Weights of a small transformer language model.
Size: 10 layers, width 320, 5 heads of 64, MLP 832 SwiGLU, vocabulary 12466, 20.1M parameters.
MLP neurons of a small language model. Each row is named by its layer, matrix (gate and up: input weights) and neuron, and shows model dimensions 192-319. Each number is 128 + 32 x the weight over its row's rms, rounded and kept within 0 to 255. Numbers have three digits each. A neuron's up and down rows have the sign that makes its largest values positive.
A block is one neuron, or neurons of one layer that tend to fire together. After each block is what it responds to, as a language model described it from the Wikipedia text at the highest values.

L2.gate82:089160094151090161221136141127161151075135087150101065134138175095111114138134131153075067193106126148190180155143137102159100100147081103067151144087083137150128111182134086157156058137134069100097105130155105173091100165121130153159132140153081123157150124137153114129146138146122170124136135168149045151144112140156199106169166110063132145187154101107103129162170145191150148162089
L2.up82:072137138146131124152063144169166105153116066105131105108103070152121112130182159123147116150083107185168111110150078116151108133168053115118148098113133139155110180113124124129148104098139086154147152168143127145113092144153093110164138140114077175125105117131145105135137080118143177165156140168135055152138149195102182125086153131103107103184087153167169142164163123148154168161124
L2.gate189:138159122135141096110123146108186109104168127129153147160228072145162110110188155151103130102137094127170097118189107194115151069170116059108151173170135148162091185147148171206166086122126132097134175145137187109132178116154105131112141093092126128054097133120187096164140158116128128099122127121141122156091149156091171149172155136078111122132164117095178083109149183110063102109104
L2.up189:075127166143105100104069139090116145089104186127119147147137211124156108173133167132130190156120098101179165076162117176170103103121143110143156095121089183126152181131139126173075098115191112158161087116072111109115125107136118154139152114131111138107112115138160178111178130092180120080151120114105099164209108094119135143150164126137148120115101118111121118106079143163190148141107
L2.gate324:208135162123105147114106147067159101100125073146183166154152090121149156122099193167107106167106142110133154116093051101119103109151119063136117134131139120130078129104062148128099138193126093153116119105141124173103124118135120143131173104159114162102128117137119165105163125115204095128113080122148122135170101121099147091163132105076147137142089105115185139106202188175131152162156
L2.up324:126125104146149139107150147165121162119167149117100076161172128176129126151081090134172135131092150107125178147100060141101141112109099108140120141163136122137142159148115114146155097016155207138126109076164129151142138142118091131118108059188118133127140065169182091157114101119120135151148173176105104119126117070118145129130150100095064106127119141118183100067107101133159193087096
L2.gate801:108150138122157171136116072132161108124157167118169109139205142125174133095144124128133098125055093095164233094122165187162111148086147117146085123084101107151190081179100123140224041117094106114116103121142164138079097117101123131120188137115177106135126137100140108142141173077169159150127129118094113089136102135169141160166157095146182110188107115126136167159061115080156134186131
L2.up801:147133183104169169157129154122135113090207138124175121101146129131152092131168101172098217168111136175137151070150189158107139114140101134154120111137108202146069134153131158188094136117110140156120146131083107127107078172115107134135190145131173137131094106154100096109080108157184092140038185153155123167126171112131155102171131113126161115145101092089111141187075134157146103128094
Responds to: Verb before its object

L4.gate359:123158125185115118127165188154177120139121153111129171137104128076149082138157179137072109088056145150169109198124135154119141092118138148098132114145128193035153132111146060130139132197087168118087092145126135145117081138121153138115107122128138141080146150117111098135164157101180144145125105115116103155098111129091135097165142117122155097114116110081149121090079186182148060148161
L4.up359:137161092153108186081174087068167084150085089174109141172164084123114138074076054110115118065093128093123109143139086119113164160095131199109141105094086053106079169094112094113090123152115145197100111083150159112117137175157143147124116094129062145153137128122137111105141151088140087123136102183158135123165105079119151144159104118085138172164168142168122134126102125170135113124121
L4.gate530:161127151133171083108110169125098083128106187110136097193203122144178158138168189148182096135135122089096159129134090139111154105180064145053153060150119098075106128092119150146147119155135148133115156169193177126135110158124113106150111091146142099127164171103156111140176112081149118111211106115160149109107122117085175089154116138126154196116125086187094116093097158095162107147109
L4.up530:163139102148155103087109139119134093168128158112105110173089114114157102152184137213122157126135147156107148136154136133095215090141094190096152107157115131129143103109132165121141146124112096116104126119170169083067155112100103094161123100108117118174126128157134079090142095043129122101169113164140163081150187110011114129120097069115115123162125095133084168067079125131100169147111
L4.gate592:136101139120128157111156130141196129115113152165148164152204115152106131122095172120110118130123176125153097148108092094166149101128091154020133071163103137063188171143062105120087126127152163140103136063106116180153104178127092144129129139157166112140108148172147077148197216135163146130128178180135085201137085110130147057137148102130181115088164114071148089146082156167149094131105
L4.up592:171095086143102119100123113134138139126132131146150122172149045123110090094181187170153075145136152125143131162168104192121164105085159183132133111152082100105147124074174096070116105138147088142071087111150144127100156115120098103170122100126131113147160104187018069148167110055130140171138149090153101096118167140033166164190161102114101073144150151090141134036140152149167152104089
L4.gate769:170106025205115186116116173102100128128156127156142137151155119155126120151124199105101111119085160107106105162143110136128145080133136116107120105110093126064149159121123128117123103130141152127148092096140125088146171177142143099140104043178132149057083184090099104116120071115173178102167105158128121099137122109123142158111129121137164161092120146066106092141124110176163129129088
L4.up769:148149126120191075145164147133162112141131138081124128169133074113175159157167165141146102148114141129144150212119157136121101095165111160085116105097144091067152105054102111143097098150160118071177096141146112120119194095147050107185133115164115090116111119146086094072091102066142093108166088158181141115116158187048177158217214132098149110120181128119127146093122184110146201133086
Responds to: Main verb tokens

L5.gate44:122183149140101133157075170072139106107109117143115135145157172158173150147170125126061118126100110088079118125136153059100168098132172088122153145121107161090091081036121103181185129090115136104166119145114181143119124073111108149145165084163144084107104147189110097113179106139136159065157133127130175196142107144105165122197119095123143130123148070116133112162118181126142121106067
L5.up44:141121122131141185168111160115153080201100119174195147102129108104175122196162102134106154167175168164110124165119072150134161102127067077136118190171123129122091095092202150138122116134113119097099176135148089131125124097104166160161150096144165129178205110117083047122163141074118121103128136103130120121152130089128153146179128086109098095107146097125075128119116136137116124118101
Responds to: Causative and transfer verbs